python train.py --num_hidden_layers=12 --num_attention_heads=9 --num_key_value_heads=9 --head_dim=64 --hidden_act="tanh_gelu" --parallel_block=true --init_std_up=0.024 --optimizer="muon_variant" --lr_mult_down=0.7 --lr_head=0.00581 --max_grad_norm=2.0 --warmup_steps=200 --decay_shape="linear" --final_lr_fraction=0.0
MLP neurons of a small language model. Each row is named by its layer, matrix (down: output weights) and neuron, and shows model dimensions 240-367. Each number is 200 + 40 x the weight over its row's rms, rounded and kept within 0 to 999.
After each neuron's rows, "fires before" lists the tokens most often just after its 100 highest values on Wikipedia text that the model never trained on.

L7.down1816,213,229,170,212,173,136,265,166,271,208,192,188,205,242,221,242,159,197,274,194,245,79,177,207,226,207,201,196,214,220,212,196,156,153,258,156,232,159,235,203,170,210,215,183,187,192,128,240,250,172,215,215,208,193,251,214,150,289,260,187,153,89,233,228,268,234,184,254,158,213,165,284,216,247,208,160,275,252,153,206,247,192,274,223,254,238,148,230,192,183,205,174,188,158,263,248,233,197,151,156,137,213,141,187,135,231,271,210,167,184,141,182,225,203,122,201,215,203,155,181,159,262,223,164,193,223,168,218
fires before: "-", "|"

L5.down957,199,193,240,181,189,251,257,233,126,235,214,199,199,205,149,205,163,307,198,182,254,208,186,135,182,228,232,178,154,264,151,169,259,170,226,156,247,222,202,198,157,124,189,213,244,163,207,235,207,177,213,211,77,171,203,164,177,224,167,224,216,189,135,159,191,206,227,129,72,213,239,258,203,190,149,212,212,214,199,158,266,174,203,209,197,137,194,190,247,207,235,108,169,122,135,239,217,177,212,168,164,238,180,144,143,212,157,228,227,229,198,248,222,235,217,274,255,178,209,235,213,154,210,188,119,281,204,231
fires before: "="

L5.down673,186,186,146,130,156,194,235,203,249,109,185,189,250,204,216,179,249,146,185,222,246,233,218,307,222,202,216,168,150,207,234,234,171,191,215,130,187,253,236,231,176,160,187,255,213,219,175,213,121,183,234,196,171,224,180,207,170,131,174,182,104,206,190,221,126,279,223,265,182,192,217,222,185,171,144,236,172,194,184,234,177,235,201,228,169,225,208,220,189,173,253,186,205,113,262,219,193,224,168,148,241,253,135,165,207,218,221,278,207,227,210,182,236,140,163,165,134,187,142,260,201,124,215,210,160,156,247,239
fires before: "=", "|"

L5.down2127,202,244,266,212,223,255,229,170,182,130,177,175,184,156,256,204,226,157,176,205,143,253,200,199,220,202,247,203,193,276,176,207,245,202,181,198,216,146,167,110,181,133,205,270,178,164,209,246,117,246,269,202,190,221,211,192,227,212,220,168,212,143,177,231,143,176,117,116,201,246,124,149,219,129,136,155,169,179,131,216,251,209,222,226,170,221,176,156,199,240,185,233,166,197,254,243,230,176,188,216,248,147,240,142,296,183,208,211,209,182,158,211,200,180,268,244,235,192,207,247,243,231,127,192,248,174,195,220
fires before: "|", "=", " the", "-", "The"

L5.down1109,179,243,186,237,259,200,182,166,221,172,181,131,211,125,217,228,181,212,163,219,155,188,201,129,253,130,214,225,228,216,249,148,246,183,173,128,217,200,244,216,243,198,144,267,204,222,233,179,165,243,196,214,232,202,156,181,150,231,216,270,259,212,214,223,214,182,161,146,142,182,183,194,202,294,183,207,189,175,208,154,169,188,221,209,172,216,260,221,193,196,198,142,176,195,194,204,236,205,187,232,177,183,178,175,167,163,259,237,186,157,222,160,122,138,167,231,193,174,212,241,247,206,277,146,197,234,191,268
fires before: "="

L7.down920,187,217,214,213,248,185,205,231,217,208,222,230,128,185,189,209,235,187,179,102,236,251,212,230,221,259,191,233,216,153,216,151,173,168,224,127,285,174,255,211,200,177,201,177,162,157,241,199,240,235,249,166,138,227,218,190,157,178,202,149,132,228,211,233,132,153,186,113,234,236,193,207,143,141,167,239,267,188,174,182,181,174,155,166,114,255,157,205,149,205,203,188,163,228,198,107,169,181,177,206,301,203,229,192,243,170,259,225,203,173,251,192,151,198,136,241,167,234,210,178,240,206,204,196,218,197,199,172
fires before: ",", " the"

L7.down1124,207,152,263,191,164,186,248,252,142,211,145,218,173,174,175,142,253,290,156,256,113,202,201,180,215,205,181,146,192,181,244,223,252,172,172,118,204,217,181,182,229,240,164,161,249,216,195,193,210,212,225,262,179,150,231,153,142,191,212,214,219,173,205,188,154,196,151,254,264,224,246,168,200,229,183,231,233,173,154,191,312,271,184,237,180,146,179,215,186,192,175,147,259,256,209,208,222,163,165,245,237,217,198,177,247,114,207,198,163,127,216,140,203,146,246,232,251,188,154,229,222,242,176,134,150,214,164,242
fires before: ".", ",", "\n", " and", " of"

L5.down1818,189,179,180,251,262,180,202,153,236,206,136,260,228,195,302,262,267,175,227,247,190,210,214,179,175,148,287,247,224,147,175,163,196,212,207,146,209,215,253,213,219,206,255,214,171,194,188,190,195,250,200,237,157,176,188,187,183,213,213,188,228,205,242,189,108,249,217,148,204,207,215,216,114,227,100,260,175,203,181,257,186,196,198,243,241,124,169,201,166,189,193,213,215,203,196,176,181,233,187,232,183,249,212,172,230,171,219,216,253,201,240,205,230,138,203,272,238,173,214,218,245,178,185,213,180,149,180,178
fires before: "="

L5.down1451,132,210,265,212,142,191,212,227,211,252,189,149,160,163,173,195,167,191,274,176,256,218,155,195,95,160,253,235,202,167,207,169,219,200,138,161,148,210,175,86,104,201,234,267,164,162,173,221,182,214,213,198,239,212,175,173,274,186,208,202,194,215,244,258,171,234,229,169,186,211,155,160,167,270,178,226,175,174,189,145,202,226,137,186,204,201,224,127,165,177,259,190,136,201,200,232,250,275,168,207,239,206,194,219,176,188,203,199,216,199,239,205,218,136,150,120,217,220,268,193,137,208,151,188,193,200,200,196
fires before: "="

L5.down313,221,147,277,208,258,221,157,191,190,172,189,205,225,165,237,253,180,217,172,126,152,268,167,140,222,203,242,168,232,172,242,128,282,201,157,166,163,171,270,210,175,179,196,214,244,169,116,191,262,213,162,264,202,178,170,162,147,242,187,156,241,244,222,162,184,246,176,240,115,280,217,159,151,259,233,234,109,292,228,213,231,187,155,205,275,186,224,218,214,153,194,168,271,103,228,222,188,202,163,201,205,177,245,167,240,201,222,202,156,140,205,209,168,138,164,186,173,142,261,197,190,234,247,192,231,238,146,227
fires before: "="

L5.down978,175,249,137,206,156,158,193,257,201,262,247,173,146,182,239,214,278,106,287,185,247,160,132,193,190,163,243,263,216,156,207,138,277,240,170,270,144,180,271,191,194,228,214,232,199,185,164,173,170,162,220,184,188,193,229,170,249,214,191,208,223,174,146,238,148,152,185,119,211,42,212,211,215,308,219,302,143,222,211,197,141,181,198,154,179,181,142,166,194,278,250,209,231,215,157,185,187,131,189,178,182,202,179,202,183,220,220,245,224,113,210,275,219,215,175,186,192,187,221,182,221,243,249,216,194,205,248,204
fires before: "=", "\n"

L7.down1782,184,212,262,245,184,243,216,190,210,160,252,163,165,131,179,175,178,178,185,230,227,87,261,123,261,152,236,151,141,120,221,211,159,74,185,168,187,223,233,139,274,229,187,184,130,203,207,162,199,128,205,152,199,164,243,201,235,210,204,236,202,211,168,165,188,274,220,182,216,210,186,230,156,222,155,194,288,179,207,155,222,207,261,301,160,200,209,202,150,218,249,164,157,248,188,248,276,262,202,211,235,133,213,218,174,230,188,132,232,130,213,175,191,216,160,221,202,161,134,242,231,244,210,246,171,187,239,233
fires before: " \"", "|", "\"", "-"

L7.down1420,157,160,199,197,145,199,134,204,211,201,210,212,175,170,159,175,223,127,198,211,148,198,203,182,202,174,181,229,198,170,248,187,149,208,196,226,259,245,217,168,207,224,247,245,113,87,255,183,266,267,172,230,103,98,154,197,195,198,171,205,215,174,273,152,153,201,200,162,257,207,223,170,232,166,192,194,163,212,215,219,189,219,190,160,255,267,223,249,202,233,152,155,237,235,188,167,174,268,229,161,204,223,168,220,157,224,250,220,253,235,258,203,148,243,174,210,190,176,163,197,249,177,239,207,207,157,228,164
fires before: "-", " the"

L5.down103,211,244,248,299,111,190,223,247,215,197,117,228,172,175,180,186,155,243,187,204,258,197,199,252,255,259,168,227,219,231,193,197,179,179,228,166,204,267,182,236,176,125,128,300,193,209,177,240,178,221,165,100,243,173,156,251,188,186,212,180,152,284,139,241,137,181,156,177,217,131,176,119,135,209,219,107,239,269,215,257,231,164,172,274,164,222,153,250,213,260,210,217,168,198,171,216,211,253,207,241,188,231,186,190,177,240,239,246,242,247,229,156,290,219,161,206,217,162,228,164,153,187,199,194,147,172,166,213
fires before: "|"

L5.down205,152,203,207,116,184,168,167,174,94,193,182,265,242,188,184,172,192,155,204,219,183,216,222,194,232,194,180,184,208,213,211,194,228,225,246,207,247,291,176,239,188,216,209,214,206,170,203,208,185,200,148,176,177,199,208,216,233,220,267,259,157,240,121,188,170,184,155,248,156,232,214,177,211,256,236,195,225,188,208,216,238,310,80,183,249,233,200,158,189,247,222,201,242,196,225,194,225,155,192,258,112,158,167,190,258,218,191,146,224,183,257,163,226,175,110,176,175,183,147,176,165,282,207,229,174,222,209,248
fires before: "=", " |"

L7.down329,225,210,177,213,221,212,194,319,90,217,260,238,149,110,235,225,175,176,190,175,244,151,167,141,274,211,206,201,234,116,163,155,248,188,183,282,201,229,229,131,157,188,170,208,177,168,209,235,188,256,171,202,235,149,111,176,201,99,189,246,200,234,245,195,183,236,212,251,154,145,196,243,192,177,240,197,160,203,185,187,158,164,247,208,213,244,124,244,174,187,215,192,183,172,164,145,224,178,166,234,199,159,228,248,161,237,183,187,186,140,126,164,220,282,206,255,225,196,158,189,194,241,185,260,177,166,238,211
fires before: "-", "s"

L5.down515,147,172,224,175,219,147,208,208,179,205,188,228,171,217,217,185,207,230,154,226,224,235,177,157,210,240,238,210,150,125,203,231,171,190,130,164,217,192,210,178,272,221,274,184,149,219,212,184,184,196,208,177,192,81,213,215,281,158,155,183,185,192,215,149,205,227,263,203,218,183,223,296,186,172,242,205,201,184,229,223,185,147,183,237,189,151,201,215,120,133,189,231,209,274,250,233,147,225,174,163,137,185,167,196,165,221,216,214,182,190,200,199,207,226,146,293,201,167,143,227,197,171,236,244,184,177,220,166
fires before: "="

L7.down679,177,195,265,233,177,281,246,253,204,208,276,228,166,212,171,133,103,212,117,233,221,217,186,185,190,199,235,189,186,193,154,205,243,164,173,252,129,219,209,179,151,230,227,190,169,102,214,196,180,189,180,136,159,203,182,190,238,179,184,190,149,161,242,267,218,267,202,245,182,205,188,148,216,168,264,196,172,165,248,150,129,172,188,196,176,212,210,236,234,157,192,123,138,220,189,258,194,230,215,255,155,175,270,209,164,243,160,241,158,219,186,212,155,183,173,178,216,121,162,171,186,176,178,183,186,256,197,152
fires before: "-", "|", " |"

L5.down523,233,183,208,186,190,237,211,162,216,210,224,275,132,207,236,176,236,174,252,119,205,164,142,189,191,149,168,230,225,266,178,254,249,217,105,107,275,187,219,187,240,178,235,234,170,232,197,232,157,210,247,192,231,181,269,188,194,197,88,191,177,182,105,140,126,230,179,244,232,224,203,192,246,95,242,165,214,218,193,185,263,184,216,215,251,213,173,174,193,233,129,236,222,169,169,180,205,177,180,189,208,142,223,137,155,177,256,177,171,263,187,222,159,202,132,185,169,208,174,207,224,159,178,248,151,212,201,248
fires before: "=", "\n\n", " The", " He"

L5.down1320,186,202,271,164,160,175,227,188,192,147,169,256,172,124,134,245,222,218,231,197,213,212,171,206,168,233,156,171,160,247,209,209,291,162,173,240,171,171,268,162,257,173,252,234,251,193,165,147,183,199,202,208,210,189,209,202,251,178,192,252,156,154,165,257,145,153,156,231,165,161,180,158,162,221,171,176,199,234,152,167,174,243,204,150,114,206,188,103,210,282,196,207,199,211,189,238,244,180,142,220,202,184,168,263,218,177,184,213,140,262,191,228,235,172,166,190,223,138,221,130,153,225,171,177,221,87,222,228
fires before: "="

L7.down1751,207,186,236,147,169,254,184,194,195,175,196,203,218,162,192,141,259,179,200,177,195,286,182,142,130,159,271,185,254,241,171,195,164,220,165,139,216,211,130,195,223,221,188,224,249,259,149,257,184,245,193,194,183,226,170,133,249,166,172,178,214,210,187,190,174,212,190,284,177,200,179,244,193,257,130,184,168,188,174,241,183,174,151,138,214,179,174,223,217,231,380,214,167,176,260,251,155,210,219,230,202,213,119,165,188,193,179,136,259,184,203,214,243,181,189,206,138,232,125,146,209,240,195,227,219,232,215,177
fires before: " States", " Kingdom"

L7.down1666,174,145,251,299,275,255,123,186,308,197,184,136,202,195,196,167,222,237,285,196,152,227,177,255,207,164,169,201,168,178,234,216,149,191,250,206,276,213,124,228,232,183,170,191,224,165,239,212,208,123,229,208,204,221,212,205,192,216,189,255,199,229,232,143,229,183,193,159,179,184,157,199,201,208,132,130,310,194,162,116,181,166,212,153,208,205,229,167,180,138,227,187,193,164,192,130,232,167,130,198,215,203,156,185,198,209,192,192,218,233,229,205,182,170,259,161,142,222,135,125,169,147,147,197,212,208,298,239
fires before: " as", " by", " to", " on", " of"

L5.down1157,258,184,235,218,181,155,170,142,99,194,234,264,240,275,177,137,184,163,202,257,184,165,181,204,143,184,182,203,150,231,130,226,162,214,201,180,186,263,257,287,197,206,251,139,219,244,215,183,272,240,197,195,212,182,202,253,217,174,146,167,117,252,131,182,220,193,246,217,179,270,201,141,181,172,185,231,202,228,242,165,207,120,183,174,151,184,267,126,132,200,155,170,184,126,219,246,193,280,150,177,208,216,211,164,215,206,229,219,155,268,157,219,218,229,141,173,163,187,225,172,91,183,183,233,132,245,183,190
fires before: "="

L5.down712,227,247,196,253,254,201,200,190,179,126,218,203,188,218,177,270,270,204,208,239,189,206,213,119,135,168,199,204,268,156,253,169,214,193,147,126,266,193,123,239,176,203,171,131,70,189,162,169,168,181,227,169,212,193,102,159,224,191,169,254,229,203,134,205,185,201,179,213,147,175,188,257,185,199,186,168,190,248,176,138,174,158,177,184,207,185,241,244,173,213,204,208,239,170,216,237,234,206,149,122,188,187,94,164,200,181,273,228,268,221,199,268,187,260,185,215,222,198,138,200,228,219,193,252,193,200,178,221
fires before: "="

L5.down1931,209,178,178,240,184,271,218,178,141,195,199,146,264,160,198,154,150,265,186,222,223,216,183,141,264,145,155,162,217,221,142,207,219,203,234,115,171,217,196,173,210,198,141,162,154,194,223,271,197,236,280,261,205,208,204,200,246,238,166,192,168,209,192,167,181,214,141,298,272,235,159,186,128,215,176,245,210,189,166,182,173,113,182,195,235,190,187,103,164,198,209,146,134,207,194,250,157,157,204,199,191,156,139,161,197,172,216,228,193,216,193,269,246,176,226,157,247,213,224,230,268,197,198,230,186,209,195,153
fires before: "="

L7.down165,150,130,180,151,178,124,228,216,220,158,221,141,199,265,155,255,194,174,289,246,230,244,165,180,268,158,205,231,190,170,253,198,274,302,174,144,226,158,167,201,162,185,180,218,203,185,207,185,174,246,200,227,228,249,156,248,176,221,222,211,186,153,164,153,150,161,223,184,226,188,122,288,146,243,188,203,225,207,187,194,189,229,168,171,245,205,150,123,272,164,200,207,255,186,276,188,150,214,240,147,189,149,187,248,222,222,238,194,167,161,123,251,205,139,259,189,126,115,139,218,162,257,193,237,131,218,160,199
fires before: "\n\n", "\n", "=", "urt"

L7.down959,208,173,232,227,194,249,246,234,170,202,194,214,204,237,161,211,162,202,194,109,202,175,162,182,242,182,211,103,198,214,256,236,187,260,239,177,240,245,257,96,156,145,166,230,193,230,228,200,190,208,209,236,186,222,208,195,128,231,201,213,171,190,234,184,184,296,226,229,95,156,168,200,101,154,237,229,202,166,220,170,180,221,181,216,249,200,183,247,194,206,175,237,152,228,190,209,238,202,209,203,155,180,176,210,213,265,175,206,190,124,206,189,213,207,219,195,285,196,186,182,173,90,164,253,230,125,175,235
fires before: "s", "\n", "."

L5.down1957,198,224,245,171,198,188,224,184,127,203,249,236,131,209,161,205,216,164,176,150,171,161,223,176,193,186,154,167,206,237,204,208,279,190,236,150,169,208,249,183,184,168,198,173,248,169,184,172,187,206,218,216,168,166,193,183,159,238,228,209,173,192,134,173,173,244,155,203,217,141,233,223,129,222,228,173,208,237,227,127,177,202,168,134,160,201,201,165,226,225,144,169,248,111,181,231,242,215,180,216,129,180,194,230,306,138,164,197,183,190,260,247,269,255,205,210,279,214,166,243,173,200,195,214,154,162,183,224
fires before: "=", "\n\n"

L5.down1445,124,240,176,222,164,213,282,285,126,112,239,195,207,227,199,178,156,241,165,175,224,214,155,203,112,214,200,224,239,230,233,190,197,244,262,202,126,248,249,206,196,130,215,194,134,204,182,210,169,157,199,159,280,189,160,163,188,141,202,179,262,207,236,168,198,270,120,188,271,212,99,305,197,252,237,204,196,219,251,199,185,218,244,244,221,250,221,257,131,213,159,148,209,158,231,217,268,156,213,175,196,243,165,160,197,138,261,143,193,231,238,182,128,213,142,170,187,183,202,172,161,164,184,194,192,283,194,167
fires before: "-", "0", " on", "1", "2", ","

L5.down1687,223,162,244,176,193,190,272,192,175,193,189,166,240,208,222,182,204,193,234,189,170,181,136,116,158,129,182,192,212,200,175,164,219,287,210,183,181,169,105,229,220,201,226,270,189,142,140,213,258,218,201,279,111,211,154,215,230,222,219,201,271,133,210,251,151,235,182,212,209,225,213,150,241,199,187,204,260,285,200,250,241,158,177,198,250,175,123,194,117,274,194,198,214,230,220,159,193,180,211,223,190,215,166,215,173,193,197,254,190,170,199,267,240,118,192,223,174,148,214,171,219,241,245,191,145,175,216,189
fires before: "="

L5.down164,281,155,222,249,115,179,280,149,118,127,121,190,269,202,266,163,243,187,150,266,246,238,235,198,138,287,214,176,237,147,252,199,199,255,174,149,244,216,171,87,203,216,164,247,162,190,209,256,212,172,147,189,186,146,227,237,266,205,231,246,206,147,149,215,187,225,242,281,218,221,114,167,157,247,193,276,213,203,203,199,161,172,209,236,185,204,206,217,237,228,193,165,198,145,238,269,193,220,174,245,204,188,141,146,178,144,225,215,215,162,168,292,144,171,265,227,178,173,209,200,219,169,145,170,137,191,140,223
fires before: "="

L7.down1727,199,211,243,156,163,153,198,151,184,182,230,174,176,246,201,207,221,186,219,234,219,189,133,114,203,120,214,188,218,168,272,173,189,199,146,258,244,135,198,151,214,198,201,166,206,175,207,167,220,190,176,156,161,206,199,209,169,195,185,186,162,208,185,174,176,155,249,217,186,246,189,256,184,211,254,214,286,233,160,248,172,156,181,193,209,237,127,206,125,217,216,164,228,226,242,114,189,266,203,198,267,132,175,276,193,173,282,158,229,185,155,175,218,220,196,207,185,190,192,187,201,212,166,178,240,181,163,219
fires before: "-"

L7.down663,230,141,197,231,142,236,221,166,170,225,228,166,108,204,164,158,359,215,139,251,169,190,165,254,216,257,164,215,201,168,150,201,150,199,245,195,147,166,168,182,154,158,201,104,116,173,203,211,237,204,283,138,223,167,180,211,191,259,224,159,201,193,231,205,122,208,188,175,227,236,149,206,191,125,209,156,251,227,178,207,191,148,166,152,166,236,142,186,139,175,224,259,153,226,202,192,206,210,252,167,254,239,204,173,185,228,191,272,215,229,257,221,175,174,236,260,202,203,169,162,218,215,158,178,155,212,176,212
fires before: ",", " as", " of", "."

L5.down2178,280,202,144,140,189,219,144,97,233,249,225,253,249,173,217,178,181,242,158,174,161,180,277,211,196,177,228,231,227,142,189,199,201,267,173,81,145,176,254,201,210,246,260,243,198,270,152,206,249,155,169,216,193,166,220,163,227,213,140,189,231,203,191,224,246,281,209,233,183,124,245,239,238,182,134,268,237,202,221,324,239,223,165,162,225,161,161,249,196,193,219,213,207,254,174,235,235,148,150,183,222,150,224,267,162,191,225,184,290,228,205,196,273,215,188,264,194,225,182,133,195,240,187,194,168,116,197,160
fires before: "=", "\n\n", " The", " He"

L5.down1513,165,216,206,238,219,201,269,250,226,206,150,129,213,166,232,172,177,211,198,239,140,215,226,75,197,162,188,300,187,129,224,187,213,254,154,217,232,254,224,146,156,232,145,217,187,195,228,248,211,241,187,176,232,124,165,166,173,132,143,139,219,232,277,207,135,254,217,204,217,186,217,233,168,184,168,220,138,201,137,144,174,192,236,212,168,225,173,176,246,133,156,202,204,212,213,199,222,224,179,221,252,190,139,230,219,163,258,137,270,144,205,272,261,217,220,215,179,140,162,185,181,222,144,164,208,186,252,161
fires before: "=", "-"

L5.down1720,226,165,179,162,201,155,152,210,206,172,213,176,227,223,116,154,186,227,182,224,157,211,248,239,270,182,263,159,202,202,253,193,289,200,174,214,192,96,145,211,251,158,175,198,197,218,103,205,166,160,207,198,196,198,191,168,238,197,106,226,215,208,145,263,112,201,184,181,204,167,222,194,143,148,207,198,160,195,204,258,163,177,206,134,188,289,225,215,128,170,110,153,166,143,145,175,243,185,162,276,168,208,141,198,191,233,238,153,180,222,215,225,179,222,171,230,227,215,268,220,161,164,247,289,78,185,195,256
fires before: "=", "\n\n"

L5.down1475,176,204,221,181,176,221,150,166,194,147,186,198,218,195,223,142,142,275,260,223,197,246,289,232,210,283,246,120,252,161,199,205,146,236,216,174,238,229,171,184,130,191,193,190,169,214,173,171,115,161,127,268,242,218,177,162,183,227,236,183,71,220,120,241,245,223,199,170,146,201,206,169,146,203,148,237,152,140,183,208,200,180,158,229,206,180,191,184,198,239,203,169,262,211,230,226,214,218,206,188,259,220,225,250,196,189,187,179,243,145,238,246,194,145,229,166,135,140,194,230,205,155,202,258,200,172,174,136
fires before: "="

L5.down1770,246,192,255,198,122,217,196,210,157,148,189,225,181,247,162,163,178,260,134,241,279,218,135,298,259,181,285,193,165,199,179,238,224,245,172,201,203,260,234,148,254,200,194,177,177,201,197,137,232,208,202,194,227,191,176,238,232,113,152,216,295,179,110,141,130,224,189,231,193,228,166,148,252,201,174,234,201,171,210,261,157,186,187,219,165,172,230,147,206,166,209,175,182,234,158,270,274,215,169,238,178,174,197,240,215,287,234,200,210,169,149,138,280,224,199,255,234,158,163,169,201,258,258,276,233,243,176,248
fires before: "="

L7.down1359,240,202,255,133,195,151,231,219,237,178,178,186,197,137,228,220,201,271,271,169,164,225,157,176,207,248,205,177,243,175,147,168,150,209,253,182,220,103,220,264,210,222,222,209,274,217,240,185,206,177,167,213,152,124,158,148,232,245,228,253,172,263,175,183,187,231,172,285,179,211,213,186,217,163,179,178,189,175,250,143,216,191,267,238,266,101,209,151,197,233,131,181,196,223,151,231,188,271,145,242,199,161,95,220,146,198,223,183,195,234,214,208,201,255,139,250,138,209,155,156,250,175,168,229,230,208,346,201
fires before: ",", " and", "s", " of", "."

L7.down411,163,222,186,236,253,237,259,252,180,218,177,195,255,176,254,202,174,243,153,164,183,225,215,243,204,305,270,182,232,170,230,150,240,192,243,155,224,127,164,189,200,149,213,255,166,204,212,169,213,253,193,243,177,226,169,223,233,170,143,203,95,176,229,208,127,209,225,208,109,127,232,166,221,149,237,218,161,142,204,252,197,204,198,217,183,207,191,170,231,187,146,239,246,155,261,224,225,204,254,186,177,219,203,217,216,195,256,149,159,178,194,236,169,220,220,279,194,197,227,170,207,180,221,285,256,193,206,170
fires before: "s", "-", "="

L5.down703,208,187,221,190,248,197,177,190,209,194,202,221,203,207,162,138,201,179,158,271,187,201,217,179,130,172,206,209,190,282,190,225,213,193,261,211,184,155,168,192,175,134,172,204,277,180,174,192,270,208,238,252,205,184,196,247,185,153,192,206,168,171,215,170,218,183,192,235,183,236,207,163,197,195,195,238,192,231,165,197,191,215,173,254,184,192,280,176,250,164,151,162,186,227,217,225,217,174,237,229,239,136,170,130,248,166,210,150,212,262,236,152,258,168,216,233,160,248,242,229,194,169,200,179,200,168,173,221
fires before: "="

L5.down90,191,211,236,118,210,107,235,158,258,238,239,172,227,265,232,137,207,206,128,166,187,140,204,106,195,171,192,261,220,161,210,189,237,232,165,188,219,199,194,192,224,221,198,145,209,196,180,246,177,181,171,185,163,189,203,265,171,196,194,186,212,243,202,180,216,230,212,256,218,182,236,202,208,215,203,240,145,247,227,186,210,208,191,122,144,237,157,160,167,211,167,189,144,191,134,182,178,228,125,118,177,207,208,287,244,193,215,246,118,203,257,252,234,202,146,238,183,301,195,235,185,202,230,231,189,271,241,195
fires before: "="

L5.down375,203,208,284,233,186,145,201,166,193,173,169,136,108,109,197,162,110,238,234,168,139,259,167,229,200,206,120,255,205,185,186,228,221,145,216,225,222,180,275,184,209,214,262,141,157,261,118,215,173,152,294,166,176,237,191,116,220,263,156,214,217,182,259,177,173,261,125,181,144,220,194,215,219,179,229,217,196,189,282,198,268,249,228,205,173,104,212,263,155,245,225,163,279,192,235,132,262,287,156,234,239,138,173,172,203,176,218,114,220,196,94,192,278,205,244,283,192,210,214,195,246,213,189,169,140,183,230,203
fires before: " |", ".", " January", ";", ","

L5.down1809,186,246,199,252,137,214,206,184,200,180,258,228,248,231,185,154,217,252,190,218,282,195,168,145,170,164,201,181,226,197,171,251,229,226,138,241,186,207,159,220,152,138,188,206,140,240,180,205,278,212,243,246,224,190,288,179,267,207,190,244,167,142,161,183,163,188,227,175,103,204,179,231,210,223,170,218,205,245,235,199,222,198,180,165,165,188,136,192,208,143,160,199,207,267,194,124,177,198,190,174,258,258,202,142,207,171,186,226,189,151,168,235,184,196,237,145,254,168,196,168,196,169,241,231,239,176,180,133
fires before: "=", "\n\n", " The", " He"

L5.down2010,194,192,247,242,169,208,227,202,232,233,205,196,260,138,273,160,252,155,184,204,239,262,214,209,300,185,197,96,231,209,151,215,236,156,261,210,210,242,205,127,209,107,216,152,172,211,192,138,189,207,226,220,150,171,180,217,171,223,189,241,192,114,191,188,213,220,180,209,214,258,202,203,170,220,146,190,155,209,148,179,130,234,228,163,199,229,190,228,233,191,195,183,123,251,208,149,249,206,212,246,208,199,192,176,117,266,242,225,274,163,260,266,71,183,221,199,249,163,188,177,253,221,135,188,254,162,242,136
fires before: " |", ",", "–"

L5.down1998,283,138,162,190,104,289,177,210,267,127,217,117,165,170,78,194,219,217,150,217,163,284,163,279,223,162,254,211,257,220,186,203,183,211,199,147,177,169,110,225,203,207,280,169,162,181,196,218,221,150,221,202,192,184,151,209,165,226,225,245,119,279,184,211,93,206,104,163,232,225,250,211,182,225,214,177,187,209,205,257,239,181,252,175,163,235,242,280,156,182,235,258,259,257,200,61,173,256,219,264,258,191,316,162,226,163,141,229,227,252,189,207,240,230,231,94,200,140,245,192,137,209,216,161,197,159,196,259
fires before: "=", " The", "\n\n"

L5.down81,184,147,227,210,188,189,244,211,161,138,257,187,208,171,194,199,210,245,277,204,223,310,209,241,215,238,227,158,165,245,255,121,289,182,120,209,186,261,197,189,209,158,184,223,195,194,154,290,150,146,187,189,188,201,160,131,176,193,213,289,222,210,252,283,170,239,191,111,196,201,111,170,136,215,194,213,157,156,196,144,230,200,143,152,219,217,222,210,167,197,178,225,211,185,152,252,208,284,169,197,171,243,144,205,164,255,209,238,172,226,274,182,184,137,75,207,148,249,223,181,179,207,220,146,199,228,164,207
fires before: "="